Weights of a small GPT-style language model, trained from scratch on English Wikipedia.
Size: width 192, 6 heads of 32 (1 for keys and values), vocabulary 2048.
Architecture: RMSNorm before each block, no biases in attention or MLP.
Training: a variant of Adam for these matrices, 9656 steps.
MLP neurons of a small language model. Each row is named by its layer, matrix (up: input weights) and neuron, and shows model dimensions 48-143. Each number is 500 + 50 x the weight over its row's rms, rounded and kept within 0 to 999. Numbers have three digits each.
Before each neuron's rows, "fires on" lists the tokens most often at its 100 highest values on Wikipedia text that the model never trained on.

fires on: "s", "ff", "p", "pp", "es"
L9.up230:475464645552482539590470479546384482508481443438481466477368547500513464557537461446475592541533515466496566584480537459501447458492479517621483522457519498492477421538501542480519533527536366581541582499450438530526411506603478512518523473440514454498560476470438523559579447521518508440

fires on: " the", "e", "p", "20", "ru", "o"
L9.up762:412503519532523528493433408504583506508530505499488469525477575521547502527506526482530601497479513519492585502494451452515485473552572529528597612529541541521408501510454468453463493522415417600586539446422472436518554516536500477480534438548457575471521495389507427471560566561564411542

fires on: "ent", "or", " Record", "ist", "d", "er"
L10.up146:474527540520442509550577459559495544472508523431530534574469537531506486526535505448364541433543519609490476488470542459578473533546558578501427510538471441417473540530524471536513483507434572446487442480463489502582564468517527555398560479455513543423573504544518448562434521506472531443

fires on: "ra", "en", "ed", ",", "n", "pen"
L9.up146:456512493610544460483495568519528465490565500413505496457490425503514499452506450509432506597485515516474509521477599477502540577493481541544610528567438544565483449531534468518483496597476466510496588481522539464422461557493484433485532445528465538461436521489463441590536543507441450454

fires on: "n", "s", " ca", "en"
L5.up100:468562564549551562493484517494544515528554513476558481445457594432554395528560480479447526482563571524507464461485579511480520549482528567466517523461495462535480484556487497483525498571457461475538494509461460454546521592474450456444479528581472501418508488584440506579544572493425517484

fires on: "ment", "er", "s", "oc", "on", "n"
L4.up439:442508554545495472503523492511514535493487423412535438505449463489555471585527509495551411527584483541590476499529532434514504545579501488490553471562528522466572456624541511492503528475506480666528513426415578518404483481457555530448511563496544493478497496548556454508553500436424482513

fires on: " in", ":", " of", " /", ","
L4.up479:574509522564586543561529553531490602522533480483575494499537608471400583511599513481463467539526514494477545519489509593394482532444480509520560557474468524516444492622567466581544531586557509457494473463545538378568481473483521452479487510490549641554585490491556456517435461480483552477

fires on: "y", "al", "or", "el", "am", "ir"
L7.up125:471494544516470520596517420512470501493425488504499497496449395528474517472518437457477509469511505526565434446481552458498367487506495523594460570503483522407491525491485479545552522545507539485486499402529412423582554535453516527391498477696473449457506523467472550538492552493502421513

fires on: "im", "s", "es", "ñ", "ci"
L2.up758:532489513572568597537512516521553511517549447500462497531489531542516543459520415487484502496473587432465398479545523492457423607516558539493599454549496474436395462467479547511462531538594520492476509461481517575525413533543630419536593470545457514472513375503444463531479504520503509531

fires on: "g", "h", "b", "j", "la"
L5.up658:563497495553406507466496483580502530465637477462414491424439565519474410526549567478477570572537456513466429433450439482479451469564477459460551502487502488402570525567556496518506508480604494520575515486495576422559476543510594577506532463560534518558532495505465531553529497628558550521

fires on: "m", "om", " in", "co", "e", "t"
L5.up504:619584624561587498461551576508440513561588474522535554461444566471461547532525510488478579467439439516481403511500588520471434495524572485555610570381437482471444530541509478498538512501529509497508435452489505436536381553498497525455568522399487501504558557520486476497509481521521338472

fires on: "th", " as", "/", " of", "ad"
L7.up580:516482497521596577601519525547467478583438455470586460400463508507564461464526500401550408482544529484472563506504520489441458449545491506544505601501478509535539509465471447554553592561430438507397510502482445493553606482465432520425514498425553464493525461502519512490515540573600482496

fires on: "st", "lo", "ver", "ut", "d", "val"
L7.up258:508430487607497506446524526514499529551494606512423535539529612508488441513514576507531616422478539521461595510502567491526466518554617540474502430471385519515455471498461514538452505486471548545529564472509395568477565535458488609503597457444508517580600413484445532489555508460454489486

fires on: " a", " the", " New", " A", "ad"
L9.up345:522407459464516518571447560416505529587518461462518491411511635545528560496523471544523545465569564512447527410615587540445532439532555570478529486522551519530537519532452456469481449552513515561520484394561496507534401488603526466489531493459575475522469404544469429515490504565427505426

fires on: "ed", "y", "al", "f", " an"
L7.up611:441510518534516487551423536541413566575540490485558547472517523570497554499534564489489493454465530490605539382559565470346468452443481475446532443494515572471466595578514499502574517532458475509440462441428487388394567537496526463422549496493503476454604505594535549529446406473508403498

fires on: "n", " B", "w", "in", "p", "c"
L9.up309:506497575607524498467527469484560488541492518533426514574514545506596545496502518487502525443486620547463469435489556536497498543506632486465535536441480507486517585466444440548490629539480507507553522422472474442526526579564479527450556529505416502478507490529498460589574467495508458468

fires on: "n", "th", "°", "′", "–20"
L5.up267:456471482568459556504567548488506564479474514558524494508486570480527518497613482502465524514528548532507525552482450522485524522491502571574502485549527528495563478561438455574450321517530485582590417428520486559506529491562529441528499304530558562431498410457474548614549504611526502513

fires on: ",", " that", ";", " He"
L4.up410:550510586603583444486606515474443514577528395434507447411460509503469557501546522508494549445526536455538450548437520574434470471444538523460544517437506591425478579561535426496492488568515421520466506489574544445461436564535585459456497464511520525484503432490499419552578490545434399479

fires on: ":", "a", "ar", "han", "ward", "ct"
L4.up633:558581541540580545576420545466458514500498520418551513450530529572496443456548522539467498536484548555473485421455547478446531498539423570455480539505509539483497618486519520574674528533544507484424408503438405543415579502512509527484475487462523505498516478457500536605515488529528449434

fires on: " the", " in", ":", "ed", ")"
L7.up10:483484477634608605613489515515533629549582584430543502504511518509520590488517471513430491520540586540469516497432524525417482575431543584454532507538531592505520553556487509509587515485515448547527439481566462492575491599536485521485446509516520516530505490448492493527504388512431460478

fires on: "a", "i", "u", "ri", "gi", "at"
L5.up377:590474538466556430502401519516459521582620530595531524487416535396548510462540458538476521495554512500505472444453475545544491531491480526489503614470515581480527573462454510527582507555451400473544445478531407504535508509509504473462520449444599541547495484413444445590501509521431504451

fires on: "b", "n", "A", "min", "t", ")"
L5.up675:494531609492508547468432428505520502505485485491529458483435526490518490535521556427402485588522488534471516473517469538471422634422452536488472506461456508501523512451493471594575469494533339543472533469447592529412431479429490539459496466484511516538485439483459499535549483420564476423

fires on: "u", "en", "s", "e"
L9.up624:435412509500516536549444609461470504477574527444521550427470467569533515506550526480508611523532542495441515485521520389543452495573539501475523524503470490540475517564491521560528493553520438574487394515438526543608515553485446549450471556503452526408526517438400481483557521430480484508

fires on: " po", ":", " Po", " came"
L2.up192:534492605533462507598362465477505562555485581499469515509453547514535427474557464462446562475444469523513449508423521459431523511471497516614551557586449515497437588487519522530538577575528325510520512500453546506534501486457508477471502380507437530463480518443468393590516464557457454467

fires on: "k", "y", "z"
L5.up257:456559512531582522508486544544471532500622463497542485411501468545557446410525528479459574533475540583611482458497484492466449553507533582453560566441480536447539533454458538526468489513454563459560551436467543448466438579516431418530528504534515540554533431537442497492477461643448496487

fires on: "ist", "gu", "as", "n", "ra", "ure"
L5.up755:531506504565470509575462497558489543575528477477455494464421507511499591478537548453382507536504518507505415492546534403431478651493518493530573521522469545535539431517522521594518520590526504481436513526451639378491470592547522514484575504493548511545526384444463419486492493583468486449

fires on: "p", "in", " m", " |", "d", "g"
L9.up43:453518551515527540486577451477456493501555524505541527502550612555525504514475523474398563406508525563550520462365545527570509558472565456507456534438566479470548483569514438515534639495507439492436540485553578422490521508500505486555452486585446480413542586615524488541488508450502443456

fires on: "le", "e", "us", "ally", "ly", "er"
L10.up89:569532576535617589432533489504443579581527454529505546520508459453480468534476517558500496475523581524511455617485492515429400467634530541482491536503558538501524578535486419598549415523516549524469499415393436519496576507482497626487423548509507472521552522457528515526536491408458424481

fires on: " (", "re", " an", "\n", "f", " is"
L5.up502:565460497477562511553482501533478543462460457443581505391465573566425532533546571533437567470466515540502555474519583400388484496446443446498494554411564499506527580541541475527470508506525542524437428502548570307441488538558580530433593488524502485480568495531426504530508560497476433403

fires on: "ul", "par", " |", " of", "al", "n"
L7.up745:544395570487467517568497397509527528486484502539535602569510510626489581396552487465453494468467506537546466568442505490469443525459568570487477552542484507528497504500539520572478516514528507416486506442489534473495501480435559492465495550568500505558486462460555595487478457494509462512

fires on: "on", "re", "e", "u", "ite", "=="
L5.up708:448593477481477525504448486539500432470495413534473560518425587509487458538511456497465569528599488520507469470423478564566438569552507520538542497502431510379400500488508418583587516438555455489527548488483519486442590551461584604420443521530476579521554473549528487547532445487559567443

fires on: "n", "o", "e", "er", "com"
L7.up723:459396453539461532515523484539570503516531405497542484479371495492560426570519515502544500512470501510510492524492475544548559541520482521503546528453465602500345464553551417589545548473518465624530503397413470561510537479559608485578558519455506543524534472501485415494610487468362491525

fires on: "a", "ar", "O", ".", "ta", "ge"
L4.up125:514527489579514525555445573491499452519515515459518559525501529524530488498544507507439506454571581554544469466506463498443450443500455558549520520486507594452585494419511430578580507542485513497470439438493390504424563532636516474456590408473530530461589452560539566606474383536530458498

fires on: "=", " in", " as", " from", " at", " the"
L2.up465:515528587618656596671482481463460543551517473422502521394398493480599552504534500434401510474519517500487512483474506523435416536441511522469485560465466506481472542552502417580553530537519480493532479526473465530571475496575536468491536475465561452493512424512472494521476422588429512391

fires on: "ri", "a", "te", "e", "lo"
L9.up454:535462478523487509526509502608531535574562483501451482570453485454533489498500524487551442462509488637476527507494399500373544437556556514467542543485461631491564572510467520597559539493512473457519549419474432418472394458536600498505527460416486633545484572410483428541583493458468474427

fires on: "k", "gar", "ung", "wa", "udi"
L5.up339:527462478638483492558411501453438490578514571475504552458518504492593483423555538423499471583525623554588446436334495478471515568528527493488635476446536620524631526484451498469513545543455449535480488436502441524551476592565541499454477373503467485439533525474482524510562481515491471522

fires on: " on", "==", "\n", " in", "===", " and"
L5.up763:557424511505609490561442446509499532501616529499518519503471586509535507512549505503458557521470580504469582468601471507537434591521578556523516528547535509492539491496401410572527559503505482449521514507523460453463536580552538487490512457511569517492491461602483505498461453541437523471

fires on: "d", "w", "old", "light", "low", "ll"
L9.up244:464395468515577533485397487442530496541557498514561564455401488589501467468553574445495547441467476500626388607465461569547517444490542510445523468569465486516501561484480411564545446512428490504476512427453555515478481486523472561491489374570515520493606477496515469492506483555589447497

fires on: "e", " W", "ke", "ve", "w", "ll"
L7.up452:497467515558447509531455526475553540547501518372530495483545483470489418547482564504516576460486420522526458506517508541428458474577507486492538515559471515509545535520467465529544488458444410604487428464496614501504505600427468604416506405528536561517546581567491492550549542403582427385

fires on: " a", " A", " 1", " C", " 6"
L9.up259:542522495477488518534464481431484557577522427546477522483469589450525503529525495517547537485450591540479478480397620539484436495540540428510495473455477525516478458555364433496546453495479503578440503491528502466516436475531581522414645424514571491491540530498526424523428499571491528487

fires on: "al", "y", "s", " family", " the"
L4.up673:526496505503582538606514466547415617521546579492597517529482472525567442515523421498557611457514566512552511476503541564437419484464462499497511459374492493405429517516398407434534522566566536574487422478496499491489448517519460467488585496490539530479495510607510550512483454579407440456

fires on: " on", " of", "e", "/", "th", " out"
L9.up753:467439550534607530530495459438407461602435432467509537521437531451629334472518551414530506454536427500486413549481501446490495492428566560505512602515534459513431528580527444448448556522476449451520551513501474554523576481587467477472546489522501568518511543479483544520508506544541473433

fires on: "s", "lo", "la", "ro", "ri"
L4.up166:517459498544533569468403490512483590542480531557511475475444420559531444546558555420463521557562457504477553454518479561481507495549442572478558573551418522545507518543420500481551489501600455596467557527416475509516443437580542542560544523473571573508533459519498456521549508490522488449

fires on: "s", "le", "ft", "’", "ure", "'"
L7.up78:595432540492543492476597550383506513498481460429539569511515513484505508524524479536488571451547538487476472535435489385569490545549511504545516552517564503424521598520504510522512542573544543526379496544538458509405577582442485522498578585498491505473465361502492519547515437523431464515

fires on: ",", "-", "N", " 10", " (", " 0"
L7.up24:551576429546478537466569487514525547549548375542482520559604592522449432584513557531442517419417529539469414472584478494558541561476564546524493561541546492506556596503565453501521401543494424491513522551488474449489482525575523522519506462538487521493558451505442485580504507568534503509

fires on: "b", "d", "st", "w", "and"
L2.up150:418524552520503511488396461488462467561533538516432568507449555483474474485517534427475620455545613525561417551479486501488434521597500498491490495553515523549416581537415476566553483524499448550389517466459538494491483530440469549613542469535545509603535459469462567505512532416578450444

fires on: "t", "n", "ing", "ling", "ive", "le"
L5.up198:533511586516599429572497444450404464518521494502459577476467525506463491457468488393461459438463563480441515455429533417502454605572565475569542511429467466553553464449481511581457505539498507574550541434416436579529440561497466485415537504455577570428530477443525426532463467459505518431

fires on: " New", "al", "st", ":", "=="
L2.up173:475539542539466537555476549497399464623488498457459474502492548541522465445546489523480528463516526513554402542460562530558476432514520594508476528474466553504381480486442414491534434531495519558470419393554461567549530438509456562430506463548610517501548534513503501525481474513492380516

fires on: " most", "o", "st", "n", " st", "est"
L10.up30:438572437558562546412511508460537573484486533574472551423459544472481463456527555375509516455559491511525497384569546571516475563509540465497515514539430601404502468534455473570518435542489446567505548530508573451494513431421455465448511413514586469505528430570480444483503472510518529479

fires on: " the", ")", ":", " Pro", " early"
L4.up696:513565506546655456646464487495497574528536545471567502519516537542545508569535433451494548503510544623515467466466477575470475499562507670446499554474495506454434464564431460495556596445451474526503424431489384498513536549523487550456460506454546521471531453499512526509477413652425508480

fires on: "s", "cu", "os", "as", "is", "es"
L5.up397:455504551481623612515446547502557580481590472499594515471467558439512597498577437477513554481510524538500448488532577511525499520401417487552588501492496516470409488540509464556492496487508420506492381456434534484538409536504560489503497533541461493497508384510441456472555436572562550453

fires on: " in", ".", "\n", "-", " (", "g"
L9.up467:642520515565539492492469522570530533479578402482551529506532556500493481449575602392517495445476553451387436385551486466572474517432605503472480593490565457539552444513502489540479499484473482480510528508464453487502497568501532487494564514484604465546529537488500527469595363485540461446

fires on: "en", ":", "ci", " re", "ing", "r"
L5.up438:551442521540582452527408524505536539532554471482454487471492533576398505412506534511331467473506545507567506530475568492499500575482480558522522564540552494524540568530531497523592526481534531455437490457501492518441570571468530538494598437519571482468498471465499510571591512546539425426

fires on: "or", "er", "re", "e", "ist"
L7.up596:556578553552485496598457543487460469433561515398554538527409543460573472497557559428498535502607473573519453492408454527559423550449491542508502447515412494415424489530460443498480467461454483485530548405493507546580550478504531582448548444481523555489586466470575499560515443445487487541

fires on: "ed", ".", "id", "al", "th"
L10.up721:489515509609556479487478426514518540562538457512552550577511460541588490524524577528471521506467480456576485496540513425476453486464556447531446455519437513546468459508602486580570485448526547470516491478463551322522421510497567572469636451573476553535535538454464512500565454487514518475

fires on: "ri", "s", "le", "e", "c", "z"
L5.up312:469503516515573434515545547542468525503522554467577501504482489439509474487502546534475509484527623456548531455512414468488485448490530591401597485458479532477515557461433567561465543508610550487429588441467504492494506456514530565485537508449522519543536500422536511543490519438433496397

fires on: "go", "ba", "da", "===", "ct"
L4.up133:490404483563561514537508541445437518526559502482481543445407528486499530603528512524423470469530473594543428401456514494418430443484504463576499393394462477415516529536584491485471579555421401533490393489542456410531408503531556517516513496499500539522522476515439446480478379618457565496

fires on: "born", "°", " $", "′", "£", " we"
L2.up354:428493472538492472493434459539455611479568610450548533430476579571538465497532533482445512506589489508548448555516449534409463506529478495511542455559505456452469495577453419541516460528454516516553458440529470430484502503525562543489467385595495531528538439572471496588498451589528459437

fires on: "le", "e", "al", "ant", "ar", "y"
L5.up14:596592552478600589560537494567465550529519466464551473507514530440519488523508537516526491427476575526575439475525533602410492482476497538495573468456582503556359608468539467510525490615453485535432409441436494500445531543485470507418527472468502538486506519502461536499490515422360345441

fires on: "in", "u", "ab", "b", "d"
L7.up497:498470475512529408493436450530483490505538433464509576487504526537502491481510537436441556448507606521500465573540530549528536564582583495556511450430539464479490526521534475492371570524523519548420470432516539528356563521500525503525430410500484442507512492507537472498606408454503440461

fires on: "b", "n", "ation", "lo", "gin"
L7.up158:518526574564463534522450450525412508629481511453494437455515483482507510592530525510458513504556529463461501475464424581481530654517620511506483462549499541502512574493465452574485502540420485540529559418533556532467433490494524500455548400496559417475522487481524495550528462476495450403

fires on: "our", "e", "in", "ar", "u", " de"
L4.up22:598507607506562489588485554460387520464542527516430486503493500512499524561513553517468492514482594515507547491578489484430387574555492518550538554500471608460542485456539414591462562536508528464513417428468470532539508527479530627473453435496568539434550513447462525572526503469490486478

fires on: "n", "e", "o", "out", "ed"
L7.up593:581455494548580600413532495516596550489522479456514518511473488443515446463544493479555452414563486494486448500464601584557455540529540545544481527558528549461497521612482480523551448615472476491526572503484509513562485539507492533476454472632523547492526439480505492521445493479540430510

fires on: "ur", "ha", "un", "ol", "at"
L4.up165:535510464492467490596491503495471429465569469401494509461478525508486408512540528384574558522550460508546448489559560504462515469544488462562626421426537547449541484465562559520481526459455502522462509445535516465492445493488481474442429400491552528558554509505337540576449499454506455480

fires on: "d", "le", "w", "wi", "st", "ish"
L5.up480:529517545477487537562494527553450456474484508475396507516458521459480401612540610527526497486528493527528517450471450603487442472566583497481493519495410540479535533500500487563472458507459514525527533467540431568538517591549541466439599427510485540538575520563373469469563418555440398448

fires on: ",", "ur", "After", "On", " after", " On"
L7.up585:474478544552496547543458564550546431491498434486488509470530496601551439555513462455414532495552555568560524530521486487498454501543499561517519504541437540455485506586478454614544461565510444532533609478464471509425495456501508529486563363564564480547502548518497601556505399511470464485

fires on: "y", "f", "ity", "dy", "ut"
L5.up157:560411500607536575557520506504488522497487524490510578386470479477514479540548569548445462465510482463555455469566542458428429500459509464452486399452439544466515605514565411605563586539547476425444444505494583492437483584468629430519551432531542520505458461614431480513499433492430438480

fires on: "s", " more", "st", "im", " of"
L10.up397:504437567480512563436450520510520527575511418518530491516506468508522544477462473425511540424511502509464541613513505545503526557561568589500519542532475489459558514523392437555523505495568564490442393521480450514538416476517560507483488453473445534520536461602501579489405453521481443422

fires on: "ar", "ur", " be", "al", "th", " to"
L4.up616:551498486587564467585474567516547578623571562443528473502516486578558445442499481455514590452482510519495353474520500516494523544494599487536553469513509574433424474583483463479544437499509534514484507439544580404420518469545440575501485456433547556569444521433506439486505482448474490527

fires on: "s", "n"
L4.up629:514497581571510564544532491491526477563509529411483515488470503564482487615531515502521575494499449515495490542479470562452525523524478442530598520491484514438571502513545519561447521489460343455452490476412573494510465532533609531515547603501558531507542515494430533481598491446526443534

fires on: "ron", "ing", "e", "==", "na", "==="
L5.up303:634488582581658533579429426486464589569504515513604630504463500440551517506541511435448489604558479549472567387487526490578474501575408469464494523598547504529506516481431425520532499526516430502500454491477478579439541488495555470496524508467575505531571442544507459572444437491441504493

fires on: ".", " (", " re", "en"
L2.up593:432470584558525486511445556587517487473601495480470493501389466452484443501544572496399442478382498470637548547451521460512483459458507504566539531469518543480576516509584446457633490486423531487534502445502573428534494574539436565528563473484519545439555450454499386564546543582510499516

fires on: "n", "u", "d", "l", "st"
L7.up105:520441483566522504523464454452483443639560527519511590528502563472481464604535550426527598407476552571414517595482528484468457595622607500489525518486458548452561559468467483494506442526464518486533535525478443425464487579450511525428507468553513537480431620455430513544595540478474490462

fires on: "ly", "ur", "ll", "al", "ally", "ol"
L7.up341:547521469474566467542441452567579557569560495471520495479500480594474547503499482474449556408476457458503546469476455513466474582481660524565538452522461531475486484467491542592545445448523437524563530399573515549510558473515467658529433493582510541488496518444499491485463453482403488457

fires on: "y", "ur", "m"
L4.up524:502490557520475520578495545499525469468492455503456452474395508593487456478603545463508550528534552612584548517498487503507467481565560577555568538495493532434550515530509479528504439503493501541541538435453577496447421538514426497442426378543557551543546543433419538559452488579546446357

fires on: ".", "p", "ist", "en", "'"
L7.up310:499612486533454558508518492491560513506574450463534544550501563513510541496545450491416553440527485567507478589500482406553460510510426545451434458534383551475474523493526500486519554517466495511572533482524425552511451547566484543449583367551556535499528476520490512579605578467468527518

fires on: "ly", "e", "w", "ten"
L4.up328:473501496572585518571516544501562594481452558562494535521395429549554459529529566484520493500511420520498503432498507558480444499511465501519551454521478561454511479542448387502449482527564431606348486458469528469476533526527509639508538441525474488544562545500507482545458531492508423384

fires on: "s", "ed", "gi", "ang", "et"
L10.up528:490446477479495414435534510441494539544498451499458528489475499484585440475564485453444520557499477551499568569500508461492561608544405464542575510484539458510491458500512525455557488579520384477449491511540475451555587519430496453488485475560421494539599596497430547581565512498412460534

fires on: "t", "ing", "r", "et", "at", " in"
L5.up562:575478567535552532497427462404440501486510549450446515442511489535501472545492495467505487531487538574471481440396545429481487564593485478584467499467523430539604578495528567547548408523513417512466548533396599489467476580549498636494517531467515547487472613534481550494437450549503431452

fires on: " Po", "k", "M", " po", "K"
L4.up18:502502543500502517524414506452499423540488513505519509501498507574646497507523452415522546443506461576450423424397666546438486492460424539504548480535550509530416517510475556479558533558551489587501431508409503459529541465462469550514430492522484498564525538482446447514492543534542430450

fires on: ",", " in", "in"
L5.up408:665488478559532510472514471513532529494569431489570578487501526461407492502544530439492556475415526460471453490492556539516524514495513504521504539477519576398491521622479442614469437497458434444534512447527526465524467466567452424533446477511478559450484498457513496516521488505564444496

fires on: "ed", "ur", "un", "al", "ol"
L4.up484:502523601527478492573411539494532520487530464424473534482467527623522505497534501471431531515476555492498533465465499494492490525504557583561496477541455566529499471512556410566527435500507542492497556368555451503491468491490566490478531439579542507486544450494509558579522478529500377494

fires on: "s", "g", " |", "n", " 19", "e"
L9.up522:525544579493435542395504561474609504462493551466481486495547485385476466484536493483556552544556522488458552490477441555493470570542432490559563517536450514511486601555509455534574585443419430508485442475439441485557501496580557611453573581552562441455542550487487570508531538569535458437

fires on: "o", "n", "er", "st", "di", "or"
L10.up745:429521475522490484449600486477555545532495453541541451424551504457563488550527528377401485452455520482483464521555529571548519511530525511485554543584486537502394555598500415532535434514520469496493418542494515471513463477470594494517443437515528553540499439571493474524482520538518396514

fires on: "or", "ar", "al", "U", "in"
L9.up75:474472572559526546466420559563450474490544486490548484514515479565463527528524462442517531509533527568538451457465484486543471578549546551573510452590482455392527479523451494517574519460557575499512473391545526504583491515508457518420539503604488544521528438416444526489476462429432524485

fires on: "ic", "n", "al", "ll", " |", "or"
L9.up398:454511580473454481583460538588509459541462487512471587535514488580378576648515515468426517501490499555481424528424537413493473528470554498487519588621493499402444506487510508560570440515527532489536473428450487415420546463428549572481485502586499500459509432461511543561517511453460462487

fires on: "ed", ".", "d", ";", " the", "ist"
L7.up693:529566492539518495484447502471514490474657532487562476497549466583517521578506566518517511448525606571558509480469486436482518536494480534390515502483504478530493488510519517547506536467520530493522496457472500444474385606528446620383535393538532433582561507490495582524579475412505519531

fires on: " |", "or", "e", "I", "te", "o"
L9.up638:543456456508496471421446483522440496464550392492544527545419439553514387565553477473520604547564484541554558568413553483474536518564602434603541556466456487476429475621472477556494525510467481531574496438466450547513573550416503588507479516529496537548504561484526470559511410500374559510

fires on: "z", "h", "g", "ur", "b", "ant"
L5.up314:597488519558484500493534537478444480560591413455490484478496570522461403468549504459536564490503564595492472464456496418499426514580534579502610516462439553466475490499452535493524491505514491500523408410483494522543409549480589565462561446546519462545496517524404506529591510582532465418

fires on: "s", "er", "ri", "r", "ll"
L7.up755:480504455558524470469415421470482489611533466517500447478520450517494563631498483476371529518468522507527487500567473532495504550427499454469523486541437534490499560485470522487529395533543495552509458429477546472449458460563559533569584517423491524511537491483509537510448475524506456476

fires on: " and", "p", "mp", "g", "im", "-"
L2.up50:398591509513515498576568462517481482536534474470519552493487591555556522459550499455512520405558628479562496459459405463534428583412492476469544518544458493460505522547408467482479550546450495576477498460463396459515503559578527548435536470500499486506560439506521518519403333533469532422

fires on: "e", "in", "ec", "di", "ee"
L7.up183:588471561569520536505438513571433462538440498520528549481466512569461501598537507538511538478483607517464428502585478563505499498533450510560532550389573515450481506494492455598492544525504451457499457482443536515613536559523521562483492429375616598492543463451428492514486421450498546510

fires on: "in", "en", "on", "la", "ia", "n"
L10.up557:489505540512605464517507537403566499495474556465456540488469437429488516545511460525528490532593487569510525486508621506488451551502525502480545525485506520463582471468462482643472542620513545578563579402511495516432506501453562445440528532540562577466553494455545467524622513480380417432

fires on: "S", "R", "J", "O", "Z", "ge"
L4.up159:466535483600540496581454465553477601475492548438528566507525469454578442440546606503527505504536520520578498446333460475501397474578481580462574434573526665404533528479475510555522498532438524463439506457467550522526538519545608486479547430554490532538526447501508528532525372556447545458

fires on: "\n", " =", " in", "-", " and", "|"
L2.up287:549521438520550405565487472551504468455625476455434525503486599658521542496504439529551593504491530535583567619446499420546450541444489505480504537603563481396486496556427448509468424556458465531482497521471430501438508615509485520393474532526528506498541519464520529550466395572503499477

fires on: "ology", "s", "er", "a", "es", "it"
L7.up333:525490502480481568500505517462385455433607480498516505434394503480472606493508424515523577506473457511503471523501614554455518550573521498552543492555501662388495470530521547488597546551492429500429460495424588477462539450629614504500507511533545462376577522442548529510605478509440419494

fires on: "se", "an", "s", "es", "min"
L5.up688:513502541579564607562492547470543482500601494518553525520501495440507536465513419486546527510486535498491366606510530514496436544504438411536528512515431595443498546468465508550471500522529451459545546434464609490481578657578554490458563557518576480434596345531517461468512533480523423490